MLP neurons of a small language model. Each row is named by its layer, matrix (gate and up: input weights) and neuron, and shows model dimensions 298-447. Each number is 128 + 24 x the weight over its row's rms, rounded and kept within 0 to 255. Numbers have three digits each. A neuron's up and down rows have the sign that makes its largest values positive.
A block is one neuron, or neurons of one layer that tend to fire together. After each block is what it responds to, as a language model described it from the Wikipedia text at the highest values.

L6.gate401:121125112075152143090102094159136107125122120140154151141133163105142152164168149148152090122136113155120109137125138144133130139144105067144127155129139135137111139100107101168142130153170135101140100106159121139108147130135135106171141134137130098125143117151137129122117102124174147160144125117128091183128118128124105140126138128168115116179118137105114132154166121156150134110146123104126127087125114149118112086168135161103139086094104097121182
L6.up401:155140137136123135163124110118129119105130100080106087126145120116097139106113108118141152124128083071141115120093122099167113110132071127156107091120155110170148108125110158150117146151136134132107153069121082136130166116105131102131105137113136127104173145138131118153136158147140114137105116088116121109097109111150179165143138121152155123123149162147143133131127153145122106141159068145158137139130136134109111079088136124159123101116105124104123
Responds to: Final suffix pieces that complete a split word, mostly adjectives, such as -al, -ant, -ical, -ive, -ing (princip|al, import|ant, posit|ive).

L3.gate113:116153179090108121129117121143120142080124139149110099085165121124135119166114097154135159127145133137102126137153100168114135143099122165169134095169070084112138097123166138143125129131113115126105142110146183121161144167114106121149160145100116117098115147144055094152124142143138087123112109096152087151125116114148136112137117150109109137146121150151091094147109118129160128095128146124185139150109145146107172118189144137157099131123127146157109
L3.up113:132076118143081166140139144134106142116157128133121098153166120135139130160076107166165134100119121093105106103145120167153112128126073137117141121154130095126132186169119120174091111128140119106111080119119119124102112163173102122138138160154144126113169110164156115165082121116162134117121122091118100134145120126117119097108118166121126112137113139102076140125176095148125143114154098117088121135154135104126103129135132157107168136137142153150086
L3.gate234:133107176140157096131120143083072096190131101125155143127134131137094096132102114124182103150153083135099123113131123121123162150100096085085140161117122107124132146129090095146190119157161132128167116131173101103101156129087108131145120130110138098133082130128131118153166058156105087192153156110135138128156147109136111138090132093157093143081095113138152098105108122163121114100138135132071120157122135141149132111077133146095158096109133138115101
L3.up234:145122142085115151116120140128091140092092101133096110118092139086135129142134100133095115172108150161127090107123156156130146103112100125123122119138069154129145109163135122180142071140123087156176107116131139148098125084070115091147168141150166118121119127126137112096133122120106144162134112100151132156106142086128144133128119142145123134158125111124128135156099105119115102164082128112131122108109142105126138101089135102113084128128129166147112
L3.gate411:106179120156110135181136089122134133130148134120185178086174128152121161166141104106143129176142148135163100149129179122134114109128150138103084166133135075139121137105142142153156140151112134161142190166127174116124136143098146134102154111128129158126114140141117156095150094130165167129195080131164146098138120099153081133140086129152136127108145123109162124161158160179120093173152147153147122122118134129170093165072142153130141141123134140096107
L3.up411:121133123119110143125122130158122106087076162148142152120121124122148115151156137129082128147155149149140094158121104086094092098128120115129129099129129107136129149150142106151111115142098148134128111075149129155181122174084116131130127117158080172137115147125152113119122153141146108132136097135156140145104111142108058123129121174173082170148090141165146163141120144109120187139076119129119109182125132132127108080118144156169102122139175087115118
L3.gate416:124138142112141118122167149142097167121121163133099099118091143096092153148089134108112128150101153122093133162146085110134110113108095167148131147154150121110162100137138142092121165152160120109152125112151116140115109114113149094131122152101100093131152159103150109144184149139149146092124138135143114133085106120062073134163155143049145134130123136124113089140136102070169142142120128105117068092133102143187115108126154171155159144124079145133099
L3.up416:121115123123137117129113160144147128093111150139113091121119174126092140164132118103164143124115145124133142120095140159161121091152143143150106115141051111118144133137122122126127129136091125156108124157132093087165103120109093074171150139163129138146101082136118148123111118100097144134096161088148127110093107108123172176153127117123150165152147093126092108154164093128188159152125100128128112112084143108117146105177156153134150079150140117149106
L3.gate805:136088112119141082122098129135152074135137099135093140128184123129131127097102130146141129159090123082099093125099160133118132147111120087113126108096111143130171128145150137146113150145139130122133132172134111133142158137105154120132143110150103106119186081151138113159129081108166156127151131158098105082084155136126096089147145137130110137093109157118121178115085146117089152118098141134109127125104085161097139123145112167115132130125136112182145
L3.up805:114117099122146121085128134156135067111168129123126126134121135105100131106128150136132111109113110095149145173150162102107070112160106100105107151138103123133159097109113139123136114127158120125121149155130160095125153137057090133123106130111123149148150120125129141154169158088132116174083155117158134148152114158123093127130135139153084085118172124183127128128116120173119144140137118110152132123159057110172098131139147110099120115093135100135119
L3.gate1014:124167163120123114098134120167145065093101115080152097135128175129107165173162099117100109133104146151114085144087090144133143145106158208100190092154099127125164156148166127104149136179132119100162129169142123083090115149112140105132143094124137169165149091090182084096173080135172139142084127111157100121078115111092121149129140114098126145122118139084102127091124094145125106123156139131146105137138120104138113142124155149115140159136129120123150
L3.up1014:146104168110105121147147147146157148120162138131165129129144076105082099136130080127131181104106145169162095126174122143121164128134130180120142120128142094135150159112125174096128117090133059109126137136129104117146092146106156115160108099161118121144118155112140102152168132125119138127095138126109121136162116119145121112152137117107104121131159126083082083115133117086086112116154148149129138150174120170136136107154095136089132107114145114158133
L3.gate1015:136122137124101173107101122105086152152155150142149132110153122125135169170179164137097128161107121128128108126154115136144098127122090117153163122093091131104160139126108132104115161161151111123152140132130121140101102150099162100155121135154148166121159093192119176111133122146176077173161170134139140131129138137092130150125130157136137159136117115115124048130114183142119102099110112123147095121118137112137164095076086107095160125143121116138121
L3.up1015:110109118114135110131138088080139098090118153152138129124106112116127146144135088129112087172133134136125112122123161103137132157124145105150128142118127095101134125091083139141124119125130134121118087149131103082139121122099100132135098143161151146111086110160130161112108129127122116127163137141131122137148142091161105156095130162109138146151149112151083175106146088126117174135049132114112142141179135106101099101135120112158124139123161142097115
L3.gate1028:127124106104137120071095115134180104120150144151172113141159132118134112141112132147122116095107087111162114117138117132100112107143111146176121155195125074158145119085129162105084113147139151173116136136074131111117107095118115140178090159119144165142144139109081173186119121188144116113160110132153118113140098125068110123157096150147128129108136111123169123127107091158128132104141075074139116145133156121096101130118152108116137151144129100150163
L3.up1028:119103116119110130099110112138111111102142108129137146156086169173114174167137120151104124147093129111119144139118138130128134113167101129132132110173114126137134116149158140118127134156138107093150134171153115131112143153123135107111129148147138117147149109128132131118168140103101130112196166065124108096132139143128095104102120096133137111120155164128139110101128130128150123114119098100114112141106141144108162144147123083071132171142129102150121
Responds to: Final or middle pieces that finish a word already split across tokens, such as radi-o, Ninten-do, Nation-al, and no-vel.

L3.gate379:139133136122156162093151123137144120075112128168106114114092107083141122109144148111139151120114154153095128108150132150088161159119125088135127120117096137075106166129171112091119071151129093115156137126141155116094090140154128116123115118118113156138107169139119141107150141125101158081161145159158129174130071109147113143126122156140095127127110172097142101147129125133098137176150121112098137177165118122111162096143107150147152128150136102105154
L3.up379:139158121147124156154194116117143132097146125112074108096099163124122132126099076124084099105153134108084123112135145143176095103119109122077110192140094132119118156152127121150125119131129161115141104165100124131124114101140110096108110123118092128132148130110112074107093095132099152129124150085153098096135081109112146122161125109129124150114155136126139106143124131091149144146153150139160152146124122145107127165124105130109111125104156134098135
L3.gate429:164132121125125093121132150139093131130155103132142072113092145126142122091087146109110115125098128084171113136126131150113122123119103140137081150107162129119111140150121098136131131134137108120101118148136145097121080103088119162083158099151103128127164088137113121112099153143103158138103128165124116112173109108168147170095121121145114120149106133115129110172159133163100172104142106096139144173147136169126125116125136141163171095127151114130128
L3.up429:127102109120171125133152155123122163153117116128092098160097093115168136123170144120212150168136129143163119086134111137140111156158141131150133153101117084098124162131130107117112111161122125121157119108122115179141115131146141131089085111145112175111125090141146140102131094124113153128134115142123151174148154149147123148115098138144129107134137115106128094132155141147114154101154150133108176106161085126154097150139175127144141119159107139111147
L3.gate611:156131190149130140126126093106138158133081113147123112147127139081134089167163137112109137103132146095122145090130173130109146129101143166135130134148110117070113151113118138130198126116115146111144128113099108187074101139142144130066104118113142144151151134152142177099126090165075115160119094169115131118146098117106172124170119131111118162127142118153118119130156140109126126151133165181107179142095120142140087117092123166102145114108153140148167
L3.up611:116135115106117113143136111105127136125135117127141154155139117121102119086125091133079151127116105151148122179106115147128167106126124115115139170087135112139086131162177167109117141171099120128138119109145138168124127124103136118125170120120104114126156105129139147094144146151112143091117140120159135160147102134153131122141105096133149129103099114125108156154143176092101144123139137148118127149142099139110131194122123049127104111146156127099122
L3.gate740:129147097146106102149138168136106146163124087197119101130120115132119155153113153116118102120104131124165141131126130112137149172141148122147087136163150131130130077140134146108160139150129116162159147137149138138100125086125092150102172192152116129146096149142106110144118126107119092113145109124123140151121142100147152125108131148123142114147129171122121144151142106151087111155116143098104121171103150132138136135121127144161151119138146111131079
L3.up740:109120112122151117165147154154118161114090099122093103144147146108099116147109114127154120121110134173162121127153112094112141158091140092139142162130118145122135106148160107154173150112114097125118119088174136168121085141090141131124111121135126121089129143143145117106138136117125137139150145125161157142109113137103125141105128099135144133177152107115143116148113131150072127144131132113152108138131129131163157112118154141110107146120100126123090
L3.gate1134:172149127145142132109136136135142134121127089132134109166115124084099137156092123145108125138096136175113135126056133108067118148109126144116121130088123131126123102152158137105095129149110141165130094129154131162122100158164143183119131129157121178130117110155115115100121129131139111125134119151125146091104136177135124111146147152146161175107113136102123118119167082115110132112176118126106153119144156122094135158080129141140152139141120118119189
L3.up1134:162098120153061108142105166140155131130131131149133142122132148136122151163139136162140113105170145090167141143098138134118087113094110090182092140165142110137097121141129160123115140133123099165105118094130161119129118150142125140124156133155165132140084143120122113117133157105112143132103124098130114087141134146140138168119150155134116133064117132087125110140132153118127096138145136119171101138118136148062141128095130172173104124097133160156122
L3.gate1159:111120109131168138152151081117109090118122095133082149140142150120140123132115137107128123140134166129132141113199112128169148110139105115128133128157133172140150122171128104118094123175119077128144127082123130125098112142088120112085145127156136142085127104101129113144109125138162161145112087112139120128101144120170114114083126130157126142081129136106089164089112155121086157114124177139134152089167118159117121133134122089122141105129103112102158
L3.up1159:157130144102160125175152142164118148099151132153164151165108124121093142107139102132084145133109147124134118096139131096157144161113150120131121158118132118110115125119142147123123211115144113073106127071118145090195103174146107126118141166131098119137146145136122133118138120161138126149145101129134097125083157124167137139144111137167128124129143129114140096084133151138150161118153153101149140117128132132118100066168138130074110132153107116118152
L3.gate1164:126143113167152154128095134125123106168127133160084118125113141121078133152125125097178143137092113099172103137133143106102178137130150100133126164109146115111086143163161132126134107134136140145131169104097174128105105148130113159074140118149132141078139116133139122138131140153151191148153114123106132165147129116126111142117169113096122125140163075135136107151143103113103116153164119137146159127106139121146094102143151144109104102128138079124116
L3.up1164:151154087141087129169157125121128106130113122178080116141118126134159102108097126123147165127147105118135096084108145161136142115144105168145114144119155086112140109167153127118126157168139089100147087110126129131123094149149139155100107131137137153099115105142144147142136131123076155138126152134133122152089103122165132174114116173132125131138138084138118102108087124134089135159168097144180136116125179146100140104076135125103135128130153119155111
L3.gate1215:140103128161144104121131112115106102123147064142085138116128142131130097120120085116139164155125158093122118129140095135124095105161125150108120173132130099134145172122129128134139130115149104129118141114108173130180118099118139116149113098120141147079126130141117166130183153138112127120144126113127130166148128125136112121115143121111116102140125135101156099123095133114125136126117136113148098137155112160107135140136177087166141069133099108149181
L3.up1215:109118171140153136121151143112115144124139112123127133153160151132150105112131126104140161164143136101151106116135112140122119157164105119133139167127137099095187117138132160107125109094128083164123130067119154165125137091134129124104080129140152133127137139131160128122110083116173140129150156084135119131099114106151148100158128116126184064115140134096114130126075141115101139164114109140153163129125159137092128113164162110112090121135117094095148
Responds to: Last digit or final word piece of a number, often in table cells or before a comma or percent sign: 16-2, fifte-en, ele-ven.

L7.gate31:092095103107112131134157092102102173118171109143119115128155113125121172104079118121110089106116099137095108085158136099138098115109108146131085138102164163147141120123102105101151106101104113146151174159102123162088133138136126157154108122129072120121127106129107129070107118127145147135143128115158125130126168150125101180127153122111126127135124133104121134137178129096125076160152098093097133118154109080148153100139108125115142111146091131120159
L7.up31:101106098101161116118100120145103125101099120094123146137161110130109100110169156098105093177140095105137142143119113167112091096137139135123146136140134154111111143112120131114173109133123101101111113130140129146108161176135174117161125117120135113090114143128092121134158121139154116101151093108122139149153179162121172136142137091118134154148109144167130111080157131099196147110109087107125141141131144130106106094136085142123105158128102118124128
L7.gate76:137142128138138118128175079139135132088115110111099180123156176134112130117144100065096129143151133146134097095126136099137157139131132112128144109137128096152144154146132104074118106137130140090169090151110101124112136132171124125090159104137109141074136150124131144130128131111168118147138111104094093124121106109113117149144136147142121142143146163107111098161150128108123152121131163105138114130120140097142100128141103111094157107119122162117119
L7.up76:126121137100141159096125097122140103135135094128095149171116147049099049139149133194139161109155128128142107152165117146127123154126136114113126119117142091124133144116174135095140106150163149163161152131130096168151103146122136118155150109120089124117104146107118126087128121162152135123145071115136138102104095131136125114131137111110146116108115130176139134096127154144134096155117068123101114134119131113115094112117143135135142150135152122110094
L7.gate93:079125125092165159096139113110106175145132145162116142145123101100102101120152119172104146114131147138079135142114183111133121128107121142169174095169169107116145130078128117145099160143115163143099142117168125109133108118157114135167137130134107132133164109087098140170115122095126104126101145132115115135154119102120151130139190101097141177145104122092109144127109097138122132107120156099127114137103117168134132119126139118101144112136131098148092
L7.up93:124138144111145100122115108125079156108167172113099127143126113113108098126117147079149159144137138153106110137095058140111114092193112097120139143107129131119146116068158117126125152105095130131112137111123165101095115146169122119132151156086083136114113153163120134123167151129130159109130124136113109147158115060117157115157081129077117148093155080144152165106123124145109157075111133135125132147149160141126152092109102132104148156086145112165105
L7.gate869:108167091126136133124132113129144119122151115118100149134099103110134149118154127132149124134146145112153094108143158126096129146133134102090134125125164106098166137116127147114148144142141114142145128137104167115149132159114123088098141157126142128112135127141147165119111127145155111134069162139101112085131149131105132114157122168097094123168102175135122089139087125136172130133128157169143122130155118085099127128127104134153110158138130137145088
L7.up869:085107122107126111169124159172076133142103127123106142127132141145134101118113139130165066137067075180099192119113118160142129142138112089132102127135141104150122108095144179133148124115127103112120127155104157151125143155128143161120137120135116075137094136088112132129117107124137150133110122127120103097077127134142112101148135128090161182089142145122124146092142111121121151172066140119130106131132108100141093101153148174118148115124185156114153
L7.gate1075:137152158096153159137130152119086135155134122120131165114128125152119140151092115110144111142131147133130175127143145125118118150149100078132146092105136127112099171120124168086137126099130082130118123121172147176156077163125094102164152167103100143101137063161110102115148096133213103115107075090124158133145136121128135162117185088129127120133138143089089134110129109121187128143099139103099101131141138140123159124146130152109130170124146121127136
L7.up1075:120103103137166107147136141091089159134115107120106133122102143110099138115153106138123110108111092123078122146082162164125112102122111110133078111131159132095076162117167164123177131092114120081148110134120104138140089146114125102128112133135114126132126128136108143124147127149136133162123138108109118178065123113111175154158148087130179149122121153125081124140111111112129153121094158118110135139092107074137125100164151116134145099096139164130156
L7.gate1139:099154145151097141127134082105127115111113134152130133133152114124146151150126100089121172119085145105153067056087141152138162144151165114125123137126154126137124159094150149096133082131136123106144135141137117093080100164167077095122151124162141077127099109107139120157119146104131107122107137128172135178093140101094119163077141115141116101076104108141103118130142128192161108154138151144151145169140130153159100129135128137097098154086110108118111
L7.up1139:125091070107121160135133107152130127113143103117169132119107144138128157109072162143114130129032132134108136135129107160162176094151114130087157155131070148140150147126150143099108075145115162102107112142138159152164135105162152124121127156104140083118156124108135082107120137122142133165129119115129129124159122120143136158092146104128123115118125074143076117082139136106125131146108112149138136152123172120140116129101137095080111178152136117112130
L7.gate1156:132134142123155134145162081159168107156124159150131176106102124162045112131138171121131140146136140119096128167106102133148109104116125082100136149173115107104151146111099123137143137110137097174142159125123129091123114149115165167157079105131123129139157129110130108132124145143165137147139092139150143135094148102143105128109131080098165141178135161103135126134071133142123136120107181108095155125152139106095123150136149137066116137135112120152097
L7.up1156:059085111116117103118144120108146176099134136171088122108122097113144123110169121136121125138146111101139134143153126149126105139136175087141154156115119115121134139101133110162142096093084187111121120157150153148096164125138134179179108150140106148084112185133119135123124133125154106110082088124120109132193114123143144115074152125145101182176105130141092134072124135102112153148102140126110133186103069134096119121141133109112108113163082101139194
L7.gate1213:161165116083149156163082106117119148168106150132131130134118129128134164084142118146100161144115096098121151141119136114164136069167126150150146139114164109160129144097160148132132109105150142118124150074179097134144113175126139163136134116140115165092102104140128162096152078121137157135095130150178095097126128140118133125122169153151193138129141112132121125085134122116129123140150157103109070152152112095098140132153121141106139118162127124121140
L7.up1213:125107123140075112107103099158124113121165103108128159096112136133129157080140097181105137144126134136093146171114129169081127164119081120153140128123164139102139124109161131155111153092125133135140152108160166100155139115086153161119128127162131123149097070136109124155108083083117111108149175117128111131149129111086142116096123108118116087155123104088127108124137111153112102103146166110144118114140088145159144123106123110124170160128162155151111
Responds to: Adjective-forming suffixes like -al, -ial, -ical completing words such as cultural, racial, territorial, electoral, with weaker hits on score pieces like –0.

L7.gate153:124145157129111132170158099114153107156105087155110099161114135136120077126144119116123112155084137118138122127107119092118050132140135151129116139093130104107125133119168108139106140133117132104152121089154079110111109133146118110129120084081123122143111167125119147117111175122152158122142100111135135136109113149117094191150146159125155091098160165170126098112112164144140105106127076167140116143168141149127140122160126121138128141135144120154162
L7.up153:106109079182146115125179118173109113142143155118119120112161141150140103137165121109128085139134137111144103140119124156154155113122124131114088090096124167152117160093126119132120084150132084116119151139164146126149125154108147112111135109084113131120126178115117129144133110156151123132165132116142100125143131094108149097105120114073106147149111105110081116156115102160170112107093119116118140125127094166105131111139130178127132118117107149102154
L7.gate342:116171114130143153118104124152097135156086118098151122105153080110107110137176128130101106144140128131155141113161083129138187137132108155172135113149131097118097117170146102128128143132133153093126128118087126168137146171179094103135133169144135145150101142148111148137125135137092111119109124083143122086134128133148144160119167102143152157150156097126152137138137060106131157134172128157116139115166134094129092099137129116123120117103119129134133
L7.up342:111130105145147101203125131107142126126102140109121115125124132176132095110137139150130108104123163118104132120098165117112118130111069162130107139142116130125151174155165089139126170121117157148135113151096165112131110117141144114118144131138115142144099134117106148101109112091141134144171154143127122116096108154137136097129174111147116110105166139104092181129129116129183165116086073088144140139147134150112158102109159111159112093123112116127099
L7.gate397:105127113114143123124166110155159119135168178133110106147142128133142125140118125136133128106094107095154154146174128123136097121115149084182113153144143108113077159120160130104102119082137126100110156081133110124124154131105132118121166117150154147074173107158133146130114120143142121147122146095200111125092116122119142133127101158144147143127176110144146145125171107109133153145124145128141145170123163107105110109122132124136128117099104147130142
L7.up397:151113120138125127135114136133121160165169122136149119125111130127156125139119114125121152123146168131139119119136164130136127136143110095163099142158131128128113168095151113151177140102134129132111096106066163083113107125155106129136091113161153126128128177085117109162148150100119122094138139162123159176113173085114150163117101082128136144123102127158137126087136111128141148090125117182141150090140196068164112109135146144149130126098128123106142
L7.gate425:121110105071173157114182114119140161126126161086134103086193136082115120152139146126104117130124126107146120129123145103127152134121109088116114191142075102147117128160160098134149088126131092148120163123134137134118110101144133104096123098167144131149095101153159151101098128132107120145107136151116125115158101122114162098113108130142103108161167112120118140088122110133127139141140108122150148132140174124098123088105138143124152109106130127158128
L7.up425:083195089133157151135126139130146112108099123137151127153116122095118101136150126140140075144136143090120139158116117125140105118114108081143117090118139141098097111115098178099144152153131123092124119111166183129140095136143127177171168125137109139129131122095108123119118116125111115145094130105137116152140082119100123103110078131114115152130116111105130119138177139127146132141130114124116174133167140141109112125116137106144138153180132132106106
L7.gate465:114121116166125075177139166157118096190090117119123121112142095092134126132126124148107131123127119113113166114163132123091131068170115119178119169147128125128105184128149129133128115096153084141086083125140113089126090106107105130126151106113152128088184153102132155130084171144129152135132089131120138130144090124073145172191163091144157122111160121105152145091136125140111146116126149156120137129141132075080103081146101115129083100169151149139115
L7.up465:131127085120103130163144144140136104134158116109126103131133175134116085133163118131130170105105135089139153144138133132141160137164131165132142114169109099155128140149155140120125155142140123109142132106107111139139130118088122135134165112118119118083140145140128115155083132110115124135101134137154115073087156146141114117098139163132161133155130130145158089119097109108120118121110089120156114106130154083123148103080108128121147135131117106117086
L7.gate531:086141105088129153115131112130159113114142130143130112110093150135131135142138150086132145144094123115112115141109104147153125110099157121120149131115140100112144140138160085156125140129150102145121144098106101137150113132126135108104149113133141083131135126136094134132120071151156142128139133085139113126138164141118173111130120186154170134141154121182121136087125131087109129153094145137105161094106161123116128124134152125088175088146145137121184
L7.up531:137114150148129137127121133116136113163127104099174161101164162152108130137132090099133160126139161111161161134112141146113158149059061125114141173162131139124155179164140095132147135100094079144149137100092112105076142113105079106112126110140119106125146130153167133103147122141100120112100092136104147153119169174143124130084136102116158130078131168095150117097162106155079193098134139150160131157147116092120095099117069129142130128126091086160092
L7.gate680:132111150115139137131131107132097158162131112153132129133100160079146099121113106090127106141138177119129103125135165134152149142147156128148162144158099173168102137147185087166103151120140148108113125117115156148118107150115122094088116098118149157157134134109117140113103126166160167148106103116141114118145108155132152105123109130110158156108163104140118114101100162165132102128097141137099150116173127115092101082131145148140138148118165128148133
L7.up680:143150134145127140115122113152083196129151141116129135123159125088147116143174085073102139119108168157145140097136196132147142145124131105082110167127118143131135165113160137118125105143156091140122139164142125133129139144156146159121136120113108095148155132158128203133148099155136134129126153165126116146123110118074137157111141152129131154098133112122092138103171114182169147151120117126144126164102131138110131092171082088113150080087083099119098
L7.gate798:120110142151097092109126096146099096147122096100110147122101123130107121103132164126136143133146104127124113144077168134116158104158098119110095137189152138116115139115147088120148180104122162127172107135114145101138142147071144124123102085159127097114128170155136122090108134102147129129135081131151119093144080125116106173149124140089121120128154135106142139140098156101142139108094125153116162102114165084098148112129116114108116127116152116148129
L7.up798:122117155133144091157132106161107120151135111111101127130129123107105120108137189105129121086146154083158067134113164151123142089155112105148079147150121124115116138114148109114188121083146178124112111146097150107137154147110144167143135077126116093089089149137123160101099138115119142128146090131136130113145101137115104141150097155103104141134181139136178127145136120111145138084059114185126150089149129125112103110145114123128122102121158100112116
Responds to: Digit chunks inside numbers giving measurements, statistics or table values, usually before a decimal point, unit or table pipe, such as 53 mm, 235 lb, 83.6; also a stray word-initial "e" in electoral, earnings.

L6.gate254:135129131138173135128117139087130088101093134127106089113144149094138109115147136130142114159120136147113101141122131112143124159140131120098135121128163110104157083134141106145137134117158138134168147103145095169085188183114127142139110098160116190151069133115117152157149122114176153134120106135116132170119098116102107124119123127144110104144167136153137142129097128153134132112141134106084135113101137120121078128118123142136165126120166128147157
L6.up254:105167124124147125134134116164183129144144185121156108148151118124128153127145076081114135131125136151171134149105147148139155141160098119138133136154124155096113144132161099156119143129124112146123091090088099099151097126117132145142125117112096189155105121139126173158116164106156157111160120079102135106189144130073126134148123182117138118126161070107161122108144099130153098105121111096092126142132139111144133116142142157146154130158146119091126
Responds to: Numerals giving counts or figures (15,000, 83.6, 87 employees, three survivors) in statistics, plus words opening a modifier of a preceding noun (that, who, certain).